config.yaml
n_layer: 8
d_model: 384
n_head: 4
n_kv_head: 2
head_dim: 96
d_mlp: 1024
vocab_size: 2674
activation: "swiglu"
norm: "rmsnorm"
norm_place: "pre"
norm_eps: 1e-05
positions: "rope"
rope_base: 10000.0
rope_fraction: 1.0
qk_norm: false
attn_scale: 0.102
bias: "none"
tie_embeddings: false
parallel_block: false
init: "normal"
init_std_qkv: 0.024
init_std_o: 0.0
init_std_up: 0.024
init_std_down: 0.0
optimizer: "muon_variant"
lr: 0.00457
lr_mult_o: 1.5
beta1: 0.9
lr_head: 0.00496
warmup_steps: 200
schedule: "wsd"
decay_fraction: 0.602
decay_shape: "linear"
final_lr_fraction: 0.0
batch_tokens: [16384, 32768, 65536]
seq_len: 512
doc_mask: true
train_tokens: 260100000
steps: 6931
dataset: "wikipedia_en"
MLP neurons of a small language model. Each row is named by its layer, matrix (gate and up: input weights; down: output weights) and neuron, and shows model dimensions 256-319. Each number is 128 + 32 x the weight over its row's rms, rounded and kept within 0 to 255. A neuron's up and down rows have the sign that makes its largest values positive.
After each neuron's rows, "fires on" lists the tokens most often at its 100 highest values on Wikipedia text that the model never trained on.

L3.gate888 [137 112 143 100 140 122 138 178 144 125  81 122  97 106 176 134 116 137 132  78 139 203 148 121  90  86 116 135 131 187 173 227  71 121 104 103 160  79 137 119  77 105 156 186  98 123 175  94 154 181 121 149  91 142  78 154 114 172 141 124 175 117 168 172]
L3.up888 [110 203 154  71 154  84 117 137  77 173 221 140  77 115 182 126 131 151  96 143 154 152 168 120 109 142 127 162 162 154  93 170  82 130 107 109 120 151  76 199 101 132 157 122  82 162 140  41 239 172  86  93 121 159 125 177  78 140 137 111 144 136 127 123]
L3.down888 [124 140 138 127 126  78  92 123 160 211  95 183 123 120 109 151 144 128 109  82  96 168 204 124 146 120  84 124 149 116 133 199  72 181 119 108 113  76 162 144  51 145  98 105 121 162 102 106 176 137 153 102 147 172 186 153 103 140 175 177 157  35 157 158]
fires on: "ast", "est", " north", " right", " West"

L3.gate836 [110 171 123 102 160  94 174 117 150 130 141 190  77 139  78 176 171  89 122 113 111 107 130 109 160 141 165 160 147  71 116 107 113 112 125 130  78 117 170 164 139 142 130 129 133 136 133 134  84 161 142 115  71 132  91  91 138  68 151 158 133  58 113 155]
L3.up836 [120 146 117 171 202 112 166 149 164 112 135 166 122  63  97 182  83 134  65 110 114 220 157 104 151 110 194 160 147 135 158 119 169 102 106 129 147 104 171 163 128 144 139 105  75 139 135 201 128 144 111 147 141 167 154 127 107  67 160 187 137  87 151 127]
L3.down836 [145 172 135  97 130 160 136 147  64 135 126 105  89 172 128 153 156 104  86 138 161 118 196 155 154  82 109 185 162 103 158 146  57 152 101 143 112  58 126  87 111  96 116 144 143 140  82  83 161 176 145  68  99 126 106 136 186 177 132 145 146 132 160  96]
fires on: "s", "urn", "al", " start", " during"

L3.gate232 [112 147 187 115 100 135 119 125 164 152 143 204 137 154 139 152 158 134 146 152 101 149 135 144 117 128 127  80 111 119 124 154  44 125 132  88 135 159  94 112 222  65 151 153 102 186 133 178 190 144  98 100 121  71 113 108 120 140 116 106 134  84 130 100]
L3.up232 [113 103 168  64  77 131 150 152 187 121 137  98 115 168 144 118 137 207 133 109 112 144 117 148 163 128 101 111 159 143 170 140  69  90 123 150  99 146 123 139 108 177  76 165 133  90 105 131 216 104 167 103 155 100 123 122 103 139  88 173 111 137 117 165]
L3.down232 [160 104 108 129  93 164 135 195 116 181  98 134 128  88 113 172 141 141  70 144 205 103 107 177 157  89 125 175 157 134 104 120 177  96 138 119 195 139 120 132 162  93 132 188 105 152 133 113 122 125 108  65 112  64 140 124  82 216 142 135  86  60  64  77]
fires on: "re", "ter", "er", "es", "ri"

L3.gate977 [156 131 114 149 134 148  83  73 144 154 143 138  84 159 147 128 157  99  93 127 157 118 163 169 141 178 123 160 110 100 131 123 128 123 116 127 111  94 169 155 126 133 181 122 145 170 196 155 163 192 144 194  89 148 118 112 127 140 160 193 110 106 129  42]
L3.up977 [118 123  61 119 100 109 132  84 109 152  90 116 124 101  74 127 148 114  79  95  87 128 174 156 146  88  89 171 168 203 119 140  99 142 133  89  94 139  85 133 184 180 178 116 140 147 163 127 121 163 153 161  72 187 120 111 169 113 120 180  86 138 101 129]
L3.down977 [ 92 181  85 125 161 132 154 108 104 140  77 107  73 134  90  90 214 149 156 140 184 116 111 157  85 105  65 103 133 163 112 131 127 132 115 120 130  99 158  82 121 136 114  83 132 147 130 163 104  75 151 116 139 161 159  95 137 161  83 152 157 110 137 115]
fires on: " |\n\n", "ish", "ch", "ing", "ished", "|"

L3.gate63 [137 148 183 136 114  60 113 147 102 202 131 190 123 160 115 151 112  78 108  62  85 137 146  61 107 117 144 128  98 118 162 155 172 156 171  82  97 126 107 135 162  98 120 132 108 126 138  92 177 162 174 159  90 131  72  83 108  77 119 110 132 182 182 119]
L3.up63 [ 75  84 111  67 130  95  96 133 141  92  90 128 111 142 110 114 128 152  80 147 185 149 132 109 143 146 105  98 169 112 105 192 142 140 119 140 126 219 190 160 101 123 152 137  75 122 112 108 106 152 101 166 224 118 121 117 149  62 109 138 105 150  68  50]
L3.down63 [ 83 122 125 189 161 116 163 121 122 132 158 145 137  95 148 138 101 121 133 108 187 124 103 129 170 137 105  87 126 104 120 127 211 205 119  93  86  99 108 138 148 101 112 164  89 143 101  91 185 162  77 134 131 122 117 112 187 141 122  98 129 129  99 134]
fires on: " to", "as", " By", "arg", "ar"

L3.gate22 [ 92 188 138 110 107 139 185  67 179 160 133 138 129 104 166 135 162  76 108 114 151 112 159 111 113  76 129 149 107  89 136 129 147 107 141  55 168 143 119 158 143 138 145 131  98  76  83 140 163  99 145 180 183 129 117 130 127 148  63 179 164 183 128 147]
L3.up22 [187 143 150 108 117 111 130 155 132 138 122 131 138 136  96 126 103 141 120 148 129 184  87 148 141 155 143  68 151 185 140 102  99 115 104 148 104 123 184  92 153 146 179 148  89  44 130 127 140 142  97 142 121 113 200 114 160 133 118 136 100 186 128 105]
L3.down22 [ 78 108 102  91 159 125 115 180  73 137 119  85 152 149  97 149 103  57 150 178 115 159  84 123 147 116 132 172  95 158 135  98  91  75 161  95 112 135  94 110 108  90  91 102  86  90 115 174 112 176 147 153  74 113 128 134  66 104 132 108 161  56 111  73]
fires on: "er", "ings", "es", "les", "ing"

L3.gate347 [135 149  79 105 191 160 103 142 155 126 130 140 125 129 138 103 126 103 165 131 119 140  98 127 121  63  68 160 146 134 146 158 108  59 194 129 171  96 154 145 132 118 101 180 117  78 161 106 179  70 169 144  83 142  71 103 126 137 104 124 143 124 143 122]
L3.up347 [ 96 119 135  89  89  97 149 109 112 139 102 109 163 157 127 180 155 101 143 111  52 109 160  91  69 130 204 184 159 124 201 104 141 120 119 100  98 107 149 163  69 193 128 157 124  82 105 110 127 133 146 102 141 118 137 160  95 101 116  99 149 121 222  98]
L3.down347 [116 163 157 111 137  76 136 178 120  83 125 161 166 192 138  81 122 116 159 144 111 135 150 117 133 112 153 162  63 113 137 118  81 113 165 133 124 133 156 153 135 113 158  90 129 105 127  85 102 197 174 162 128 160 129 139 157 117  90 153 137  60 106 146]
fires on: "s", " War", " II", "at", " I"

L3.gate138 [134  93 136 131 114 139 103 128 112 114 115 177  76  97 148 171 158 132 126 123 109 115 161 144 107 159 127 206  88 207 105 142  96 123 166 156 146 183  89 126 162 130 141 121 117  91 151  98 104 159 141 153 147 152 153  67 127 124 101 146 110  91 134 116]
L3.up138 [ 84 121  99 139  91  31 172 175 139 116 132 113  90 107  69 111 129 140 101 138  85 129 172  59  81 121 111 157 109  71 207 102  98 106 120 120 145 159  90 158 120 153 122 121  65 101 154 158 117  58  66 139 151 157 172 175 114  92  68 100 182  91 212 150]
L3.down138 [146 180 109 121  53 151 105 142 109 125  98 165 121  67 124 205 126 147 184 127 106 160 203 119 109 166  78 200 155 184 102 110 134 126 129 170  97  59 167 140 118 189  87 144 191 123 123 159 141 125 131 171 151 179 150 142  83  98  80 177 121 168 126 100]
fires on: " President", "ecutive", "o", "on", " by", "et"

L3.gate883 [118 105 158 146 106 124 115 100 139 168 158 156 118 158  72 111 184 119 129 102  81 152 177 134 156 131 121  98  98 110 112 151 145 137 118  93 157 136 103 141 146 142  93 169 165 155 112 125 151 116 104 140 168 135  90 164 129 155 124  90  88 161  92 122]
L3.up883 [ 72 100 209 152 116 117 182 126 151 162 166 173 108 110 102 150 167 132 117 110 113 153 147 127 121 123 131 169 105 143  93 165 141  79 139 151  98 133 149 173 118 175 150 111 177  91 135 120 144 103 180 128 143 144  30  73 145 158 157 158  67 156 148  99]
L3.down883 [124 168 148 112 208 144 136 116 117 120 133 123 107 107 122 190 112 179  50 150 154 139 117  87 190 201 118 156 171 151 121 118 110  93  88  71 176 129 126 122 107 137 148 152 105 143 147 125 121 134 126 179 110 148 110 187 180 155 171 101 100 177 173 133]
fires on: " feat", "r", "g", " rec", "ic"

L3.gate13 [105  65  93 114 141 111 156 113 106 110 158  75 139 132  90  80 160 120 122 152 130 172  95 142 110 127 120 159 166 146  93  76  95 107 178 127 154 115 111  92 160 190  83 135 105  94 143 106 123 105 138 145 152  78  96 192  83 153  99  72 106  82  89 105]
L3.up13 [151 161 126 120  98 161 114  91 118 107 103 113 134 178 143 122  82 173 139 152 105 187 147 116 111  77 148 128  97 116  70 122 129 105 111  85 147 142 135 108 127 129  95 140 115 108 114 101 118 201 123  99 130 112 118 138 133 176 108  87 187 143 101 108]
L3.down13 [114  99 153 145 122 131 170 100 135 117  68 162 144 109 164 103 137  84 118 107  73 147 128 135 104 161 144 129 159 154 122  82 164 124 139 169 151 137  62 110 142 123 137 121 125 120 139 117 160 109 130  97  95 117 117 150 165 132  96 115 176 142 140 116]
fires on: "ire", "ine", "el", "ide", "ile", "le"

L3.gate901 [151 138  84 101 151 168  90  35 133 112 171 109  97 136  74 151  57  80 127 116 109  97 165 164 108 140 126 158 110 118 122 146 133 130 147 145 137 171  87 126  92 132 136 120  74  83 187  90 127 108 109 141  70 140 127  85 121 135 186  97 151 135  72 138]
L3.up901 [149 124 103 170 169 135 107 128 104 110 111 132 181 142  81 147 108 102 122 106 132 103 165 150 101 151  83 117 154 143  97 141 138 169 160 152 146 183 157 136 133 151 126 127 134 153 132  93 122  82 140 119 115  96  68 188 114 156 119 128 125  48 182  87]
L3.down901 [146 148 120  95 108 143  97 122 108 165 130 150 115 142 114 120 115 148 157  90 115 144 155  95 111 139  71 135 145 150 114 154 137 100 149 111 139 148 134 152 122 150 117 125  82 103 111  74 146 148 128 124 144  76 186 141 147 133 127 159 165 188 108 138]
fires on: " was", " became", " ", " went", "ed"

L3.gate409 [137 190 147 178 137 100 129 120 116  88 132  85 156 137 146 173  88 109 139 150 110 124 101 126 135  91 124 127 134 145 113  82 136 149 135 131 158 128 140 112  99 135 151 104 147 140 112 139 153 110 152 120  92  91  62  95 181 164 170 139 136 113 106 133]
L3.up409 [129 113 164 178 131 167 145 181 157 126 133  58 135 150 124 179 155 182 146 165  53 121  87 154  95 178 110 114  93 164 145 137  73 151 113 139 110 131 153 150  92  83 160 132 124 148 154 162 147 120 127 110 201 156 102  90 114 109 176 152 141 146 177 128]
L3.down409 [137 199 106 126 159 129 135  91 108 131 162 109 119  88 152 136 175  72  79 161 137 173  61 147  57 130 106  85 195 129 120 105  67 165 152 102 144 128 127 104 147 204 149 162 158 111 136  77 118  96 162  49 129  89 115 181 142 152 148 122 166  95 142 141]
fires on: "l", "x", "f", "ep", "ub", "u"

L3.gate605 [123 141 102 111 149 103  90 168 176 120 117 116 164 116 115 146 112  72 140 165 134 158 115 132 108 153 149  82  62 130  66 161 100 123 134 125 126 126 103 124 112 177  84 109 110  98 108 124 104 121 154  63 134 100 141 174 123  98 126  96 122 116  77  71]
L3.up605 [167  63  85 114 119 156  96 150 147 113  72 147 182 138 128 151  90 103 126 115 186 136 122  78 146 148 171 107 156 110  88 163 104 109 122 142 175 142  95 131 132 138 150 103  52 111 115 156 187 126 139 122 163 122 117 170 117 120 141 116 153  97 117  78]
L3.down605 [111 178 126 136 125 151 123 188 138 174 120 141 193 154 128 129  59 171  46 103 133 189 100 117 119 131  82 174  73 135  98  81 146 106 123 107 129  81  81 158 120 101  83 189 103 142 126 101 159 157  73 101 130 105 144 148 146  97 122 203 127 113  97 125]
fires on: "l", " Gl", " gl", "qu"

L3.gate134 [133 138 133 143  74 118 130 122  89 108 127  93 175 147  97 168 140 118 130 116 124 132 149 131 114  97 145 134 147 171  62  88 170 151 129 108 175 114 119 157 173 138 171 106 147 204 143 104  97 145 166 130 161 114  78 107 149 103  65 130 101 173  91 116]
L3.up134 [137 171 101 125  82 110  85 114 128  85 125  99 132 104  79 199 146 111 131 122 122 127 168 131 133 145 131 127 138 123 120  47 185 150 105 169 134  88 144 145 179 149  61 152 169 120 157 113 151 103 103 181 144 133 130 129 122 116 139  77 101 163 108 154]
L3.down134 [132 128 138  90 117 118 141 167 138 139 175 124  91 147 131 171 144  76 117  87 162 127 124 155 124 189 111 120 161 149 105 156 112 157 161 136 135  89 136 178 123 114  73 134 145 132 140  99 125  94 119 117 148 133 131 126 106 150 153 118  67 153 130 119]
fires on: " comp", " cl", "el", "ed", " def", " expl"

L3.gate837 [187 111 126 159 139 109 109 136 173 132  95 100  97 132 148 164 139 127 114 107 121 151 169 152 130 161 105  79 128  57  57 169 160 142 121 101  76 128 114 111 104  90 115 155 133 168 123 147 129 106 124 163 144 114 113  93 132 136 107 154 146 119 117 137]
L3.up837 [127 134  90 126  78  57  87 177 164 140 129 130 172 137 147 124 107  80 113 102 160 180 133 110 132 125 154  73 143  82 140 133 144 154  43 173  74 159 139 174 145 126 117 139  93 123  83 122 193 129 140 101  88 119 134  29 160  65  95 113 100 121 124 118]
L3.down837 [173 167  90 140 126 185 136 100  73 140 111 167 203 157  84 149 111  85 141 152 178 137 129 106 117 113 147 120 105 120 130  99  93 140 101 112 114 155 153 154  79  75 150 142 150 193 181 112 140 117  80 129  66 159 173 133 148 130 111 115 149 156  81 137]
fires on: "q", "und", " c", " con", " Tur", "c"

L3.gate219 [125 120 163 104 111 167 152 170 202 133 103 142 137 125 143 104 131 198 130 165 169 110 146 108 124  82  92 167 130 195 184  97 149 138 109 144 161 191 141 157 107 174 109 140 147 152 144 150 144 125 135 136 151 135 127 142 184 154 106 124 151 176 118 138]
L3.up219 [115 132 158 103  75 130 151 117 126 139 112 115 143  88 147  98 104 135 124 130 138 154 150 181 116 157  91 155 124 145 202 207 140 187  90 147  56 106 113 137  92 116 150 125  68 146 175  86 154 130 154 146 128 188 155 163 117 100 109  65 122 110 159  98]
L3.down219 [148 152 165 103 126  89 150 138  74  97 136 198 108  83 101 143  92 100 102 147 129 166 138 133 135  93 118 131  35 116 160 172 106 102 169 105 140 178 145 138 164 156 126  83 117  81 127 118 120 110 127 119 156  98  99  96  75  63 138 120 112 138 167 124]
fires on: "ost", "u", "ust", "ploy", "et", "ab"

L3.gate152 [ 82 177 161 141 149 165 106 144 169  94 133 129 174 122 129 118  62 126 153 101 148 122 105 172  91 116 103 133 111 105  80 125 190 144 184 187 131 110 156 122 112 117 109 100 166 180 116  95 121  92 145 142 158 161 162 118 185 135 155 145 157 161 158 179]
L3.up152 [ 79 138 135 172 102 173 118 119  49 100 140 132 103 146 106 160 138 136 170 113 127 105 135 133  68  90 135 153 106  97  93 142 127 137 143 181 113  92 136 150 180 102 144  65 130 140 171 123  82 114 183 154  96  80  48 131  98 114 150 159 167 101 145 120]
L3.down152 [105 111 117 136 112 147  63 102 113  86 152  96 160 126 151 128 151 119 107 153  99 175 109 165 113 145 132  82 126 125  96 127 126 144 111 131 147  82 126 113 136 131  57  95 178 140  63 113  48 118 123 117 163 167 129 147 181 126 116 142  94 120  78 132]
fires on: ":", "in", "″N", "ased", "us"

L3.gate38 [124  99 161 133  82 148 195  72 129 130 142 153 111 104 178 109 122 135 153 120 135 109 118 115 116  94 158  98 100 124  80  84  53 123 187 158 112 132  80 129 148 139 142 115 177 112  96 150 141 123 135  99 131 157  86 115  85  69 154 228 137 130 121 126]
L3.up38 [151 132 123 137 165 105 121 165 143  50 161  80 110 162 116 102 150  95  94 183  98 146 128  81  92 131 101 132 110 104 138 168 171 137 192 174 188 135 179 123 103 164 110 152 102 132  71 147 117 131 101 159 112 135 166 125 121 163 137 103 171 155  43 150]
L3.down38 [132 156 148  85 102  89  92  77 152 162  98  98 136 125 134 137 157 143 145 170  74  93  83  96 148 144 120 111 149 139  63 150 149 104  87  97 138 136 160 107 118 134  95 161  95 120  93  72  90 133 113 165 153 176 126 154 115 184 124  92 172 171 171 120]
fires on: "n", "w", "j", "arg", "ly"

L3.gate410 [107 118 167 133 130 152 100  94 130  96 137 145 149 133 126 146 106 153 142 138 118 166 125 156 131 149  92 128  96 196 118 170 163 112 141 102 104 141 146 119  92 146 171  29  99 154 149 134 157  83 129 111 106 125 187 128  85 151 131 102 140 121 113 142]
L3.up410 [101 119 150 127 120  87 107 112  72 114  69 143 125 122 137 158 127 124  89 130 164 128 142 115  81 162 163 101 144 143 129 166 167  83 199  99 137 129  77 139 125  71 125  98 101 152 104 138 123 143 129 102 145 102 188 150  96 147  68  69 151 175 179 192]
L3.down410 [ 92 115 134 137 132 132 111 118 114 169 143 145 173  71 150 141 149 120  99 115 133  71 182 161 149 129 174 131  77 164 171 193  82 120  99  83 158  92  70 126  80 100 181 109 122 122 127 110 135 162  84 126 155  95 128 100 119  94 130 187 162 131 141 121]
fires on: "and", "ess", "port", "ate", "om", "ro"

L3.gate108 [ 84 142 134 149 109  95 157  92 164 102 117 122 134 137 123 118 120 150  93 152 103 132  95 134 110 128 134 131 129 114 125  89 144 159 126 133 112 208  57 123 109 128 152 157 153 171 127 185 143  78 171 160 142 126 173 188  89 103 145  97  77 109  97  73]
L3.up108 [ 94 118 175 126  96 115 134 136 118 136 105 139 107 103 108 112 172  92 152 170 104 202 114 121  73 148 106 165 129 122 134 176 221 166 184 149 113 161  84 106  53 148 163 143 153 132 137 138 110 131 131 142  91 172  92 189 132 169  71 147 150 139 117 121]
L3.down108 [101 108 111 136 144 139 108 114 131 104 114 114 128 162 130 144 141  94 211 128 124  91 145  87 108 107 170 149 113 153 123  89  90 149  92 143 112 113 139 120  99 166 163 128 140  97 133 138 137 116 143 143 142 129 185 114 176 141 121  69 136 156 142  79]
fires on: "b", "ing", "q", "r", "g"

L3.gate533 [150 114 137 125 118  64 148 145  92 163 152 157 156 116 126 118 119  99 122 115 150 122 136 126 145 151  87 174 145 186 185 112 137 132 113  89 155 157 130 153  57 118  94 103 107 135 177 140 133 153  65 125 135 162 107 111  36 138 107 205 216 135  43  83]
L3.up533 [135 131 146  79 144 128 154 121 125 128 164 137 111 173 110 115  99 151 102  99 134 123 135 127 119  98 100 122 100 145 141  96 112 153 123  69 131 124 152  69 114  76 123 158 119  95 168 208 137 180  88 121 132 225 153 106 120 105 174 142 200 172 108 117]
L3.down533 [158 123 166 133 163  86 150 149 127 102 119 128  84 136 119  68 152 100 115 115 120 194  96 110 162 133 192 112  88  82 139  78 129 169  69 133  86 127 162 127 105 136 102 183 118 173 113 110  92 108 134 140 147 129 125  94 135 130 109 159 106 121 152 125]
fires on: " in", "ed", " In", " (", "\n", " on"

L3.gate407 [137 167 211 138 121 145 182 112  59 147 157 104 164 160 103 135  59 142 154 158 129  98  92 127 134 132 125 145  88 120 163 168 156 100 153  68 123 143 175 145 103 132  99 127 129  84 126 103  88 133 191 167 168 126 123 169 119  96 182  91 137 151  81 129]
L3.up407 [116 201 157 130  97 117 131 124  68  76 149  82 172 157 170 110  77 128 168  84 136  90 136 148 116 165 104 122 157 109 171 154 154 170 139 134 185 130 148 170 132 116 146 115 115 109 161  74  50  89 110 149 175  91  73 149 172 125 177  89 130 173 105 141]
L3.down407 [126 105 131  78 162 151 132 112 141 227 131 147  98 134 123 107 140 131  88 146 127 119 102  98 137 125 115 157  95 150 119 120 132  74  90 100 117 104 120 109 131 214 114 146  87 143 137 102 128 111 165 123  92 126 133 154 174 138 161 106 142 181 124  98]
fires on: "in", " in", "In", ":", "out", "19"

L3.gate589 [144 113 173  82 101 162 101 111 180 120 145 160 123 156  92 175 160 177 101 143 119  93 117 201 100 131 107 132 178 159 132 132 108 146 113 144  84 159 112 125 143 160 116  86 164 113 139 109 156 130 112 126 178 109  97  46  59 143  87 153 103 123 108 160]
L3.up589 [127 118 143 150 167 126 130 109 132  92 190 111 184  99 132 138 146 102 166 170 121 136 156  94 135 140  91 136  90 171 188 128 124 158 130 166  91 137 137 134 133 172 181 137 175 153 104 126 139 193 130 127 134  82 129 134 144  82 108 120 176 105 135 148]
L3.down589 [210 136 141 111 156 158 141  98 128  77  93 134 163 159 137 141  92 129 162 116  96 157  53 138 139 102 116 151 168 104 143 139 158 122 148 114  82 123 152 116 141 124  64  95 138 156 102  86 195 118  81  91 139  97 112  72 143 183 128 108 107  97 158 151]
fires on: "ary", " sy", " Che", "ru", "se", "by"

L3.gate433 [ 96 167 143 108 125 151 177 167 106 123 151  72 137 168 170 152  88 123 107 122 147 116 143 110  89 193  84 178 130 130  93 184 100 179 105 128 105 139 123 147 105 176 114 123 145 141 137 163 134 143 145 126 128 152  53 104  77  99 122 136 108 144 104 100]
L3.up433 [124 145 119  84 114 143 146 122 108 147 167  88  89 149 110 160 127 135 168 152 110 140 191 129 128 151 123 182 121 133  97 159 125 123 143 145 101 204 101 139 129 167  86 157 133  73 119 187 186 115  65  82 114 136  98 120  92 105 107 199 117 146 139  75]
L3.down433 [115 142 170  64 109 158 158  80 123 172 172 121 105  82 129 168 174 151 139 172  73  99 126 150 128 145 166 134 171 134  80 136  86 113 107 116  78  86 190 107  84  92 135 111 103 134 114  66 116 125 168 130 127  91 147 157 129 197 148 119 163 140 149 196]
fires on: "astern", "ost", "outhern", "orthern", "est", "ast"

L3.gate154 [114  58  66  88 110 133  81 163  99 131 120 123 157 133  89 130 135 135 107 115 129 113 120 109 118 122 138  94 173 153 156 174 125  65 116 113 169 152  99  93 134 110  90 132 160 160 149 144 146 157 120  68 171 121  79 110 117 113 110 143  95 167  94 127]
L3.up154 [151 117  68 137 168 148 150 123 123 179 176 161 144 169 167 130 151  87 144 131  95 133 151 156 228 115  62  86 129  37 140 111 128  87 162 135 117 113 116 154 103 155 153  98 145  60  91  98 182 113  88 125 125 207  80 161 142 104  88 123 144 125 124 129]
L3.down154 [142 156  91 120 109 118 119 128 145  44 184 164 106 147 111 176 154 101 158 132 129 114 183 112  68 133 132 121 136  82 160 128 115 171 142 118 139 138 122 143  83 157 133 140 110 108 163 110  65 178 154  80 120 105 179 124 105  81 104 160 128  36 101 113]
fires on: " re", " go", " success", "lo", " voc"

L3.gate998 [120 120 130 164 183 184  63  75 159  69 113 186 127 207 163 107 176 138  76 126 147 135 111 135  97  72 137 138 150  89 138 168 100 158 129  94  61 139 123 133 168  61 158 120 137 139 168 139 100 103 145 151 143 109 174 133 136  99 161 169 214 101 183 134]
L3.up998 [ 81 178 154 130 191 121 136  73 125 118 109 105 117 169  56 132 145 173 113 147  91 134 122  96 230 121 201 178 173 104 119  90 151 227 165 131  65 140 136  93 110 120 151  93  77  86 147 118 186 116 136 172  96 210 130 118 143 115  95 114 135 172 122 186]
L3.down998 [150 135 128 175 155 165  99 114 108 152  71 122 140  75 148  94 126 127  53 164 137  95  97 112 123 122 136 108 159 119 130 147  62 131  69 136  99 154  67 159  94 174 154 149 175 144 166 154 112 149  90 126 186 118 150 140  90  99 152 146 115 163 128 167]
fires on: " do", "o", " lim", " go", " Jo"

L3.gate137 [171 131 121  99 151 157 142 162 110 130  70 114 163 102 152 135  80 148  85 100 154 162  89 161 148 170 174 149 142 141  99 137  99 170 153  79 101 169 140 146 182 134  94 121 128 150 152  97  84 129 127 117 132 172  94 182 170 201 130 109 141 141  50 124]
L3.up137 [132 141  91 120  80 240 160  98 145 133 157  97 124 143 124  98 132 169  89 135 161  80 159 139 123 112 113  71 169 172 100 111 121  75 103 102 135 129  92 115 133 115 114 108 157 135 126  99  70 137 124 195 170  92 131 196 116 155 115 125 163 111 153 118]
L3.down137 [124 121 127 121 181  82 111  95 131  98 122 163 139  46 101 117  48 104 144 124 188 117 126  92  82 144 137 146 145  84  88 127  69 125 181  83 140 104 134 131 116 159 128  81  93 137 132 111 121  75 103 145 141  59  85 157 147 203 124 123  81 148 148  90]
fires on: " ", " on", "On", " |", " from", "rom"

L3.gate659 [112  78 163 148 140 167 109 157 103 180  61 155 150 149 181 121 161 222 126 174  93  89 160  87 127 108 166  90 123 164 132 126 147 113 139 151  69 107 140  86 127 113 150 121 156 134 160 165 125 152 107 150 132 114 120 133 104 142 146 116 121 116 157 146]
L3.up659 [132 127 134 158 164 163 118 178 132 154 101 124 117 123 105 112 138  91 197  95 144 128 168 167 140 110 180 143 152 133 126 113 184 181 169  68 119 120  44 192  97  41  82 186 177 190 188 131 136 138 177 122 183 127 134  89  61 147 127  83 146 127 203 165]
L3.down659 [210 155 119 168  82 167 141  85  82 118 156  95 174 125 151 119 139 114 138 158 108 141 136 128 187 127 153 105  99 107 138  61 106 110 102 117  92 114 123 175 144 139 167 168 155  73 116 201 137 146 131 140 156  97 113 170 159  98  82 159 157 118 174 103]
fires on: " in", " is", "ebsite", "-", "):", ":"

L3.gate643 [101 138 158 131 196  74 116 144 145 148 137 114 144 141 110 123 162 135  70 146  95 116 126 103 135 134 184 112 170 199 107 117 106 192 110 178 154  72 154 125 143 126 169 125  91 157 141 137 146 166  94 176 178 145  91 146  94 100  64 138  89 157  73 141]
L3.up643 [191 156  96 117 164 130 102 112 117 123 104 128 156 131 169 111 143 120 150 153  75 124 130 178 156 109 156 135  93 155 134 160 147 103 111 140  89  35 140 127 113  84 124 160 110  93 161 138 118 106 155 140 172  71  92 115 126 106  76 139 163 151 127 129]
L3.down643 [152 165  90 128 132  92 140 101 109 126 136 148 178 129 139 151 217 133 126 133 124  80 131  61 158 116 177  86 142 130 123 135 154 119 116 101 139 152 105 111 158 109 156  56 110 129 190 123 143  98 111  71 127 171 109 102 153  85 126 196 142 138  93 136]
fires on: " cl", "el", " Cl", " Del", "yl", " Mel"

L3.gate14 [130 147 129  87 105 122 107 143 145 189 122 102 102 133 156 128 163 102 154 139 123 122 147 129 152 112 162 147 148 155 121  81  91 115 138 154 136 158 155 137 168 125 113 130 147 159  90 128 118  95 134 122 154  72 133 136 145 145 166 160 125  93 129 111]
L3.up14 [ 90 124 135  94 108 123 137 164 117 201 147 142 111 104 154 121  57 102 129 138  78 146  31  94 170  83  73  93 154 169 126  81 125 103 106 151 120 160 160 150 133 111 162 153 149 159 113 155 121 176  78 169 146 138  70 109  62 109 126 148  98 100 125 167]
L3.down14 [ 74 129  94 127 111 126  93 188 112 150 101 136 178 102 124 190 122 115  87 152 134  82 151 148 156 144 154 171  85 166 129 123  95  86 124 113 110  87 122  99 110 150 134 169 117  94 127 144 101 109  91 155 150 112 135 151 159 165  90 118 114 117 138 127]
fires on: "ite", "es", " red", "ä", " about", "ter"

L3.gate175 [104  85 130  86 109  95 156  66 161 101  98 184 113 161 195 113 163 132 123 113 160 161 122 122 119 186  94 145 123 139 102  74 115 128 144  96 110 157 126  88 102 135  98 129 106 132 150 100 133 159  85  90 163 114 130 178 164 127 140 143 107 160  93 125]
L3.up175 [110 106 114 117 124 106  88 171 204 131  58 133 164 128 102 139 131 109 155 123 118 104 147  80 117 116  97 137 123 148 122 137 143  83  84  97 143 157 118  98 101 127  65  82 134 152  77 135 126  88  94  80 128  99 130 141 167  90 162  57 120 134 135 100]
L3.down175 [158 163  92 126 148  97 162 148 123 157  90 148 186 177 121 170 128  85 164 128 143 140  93 150 156 135 110 131 112 107 153  99 206  89  62 123 140 137  93 122 144 164  98  86 119 122 143 135 157 107  82 127 124 184  85 109 188 131 159 148 116 136 199 138]
fires on: " |", "1", "l", ":", "d", "ross"

L3.gate879 [133 110 110 127  91 123 101 129 166  72 175 113 116 138 159 160  97 161 152 135  59  75 150 149  89 117 123 133 125  77 200 149 115 102 122 135  74 131 106 149 148 127 137  57 118 138  87 136  85  86 119 151 199 150 151 135  26 104 102 101 114 167 139 124]
L3.up879 [129 155 143 128 171 140 116 147 154  69 170 101 118 118  97 161  82 114 158 120  11 119 153 158  93 147  93 149  90  94 180 151 180 116 141 135 118 149 109 127 135 116 132 131 125 132 173 178  68 105  95  93  62 169 135 137  82 159 103 140 176 163 153 188]
L3.down879 [149  90 150 126  90 137 116 136 108 127  97 187 102 133  98 113 113 136 124 158  60  87 152 117 145  79 142 155 107 104 159 180 128 161 129 159 169 142 127 177 112 116 130  47 120 158 118 149 190 104  75 132 147 121 193 114 103 137 125 136 122 173 105 136]
fires on: "er", "ress", "ary", "et"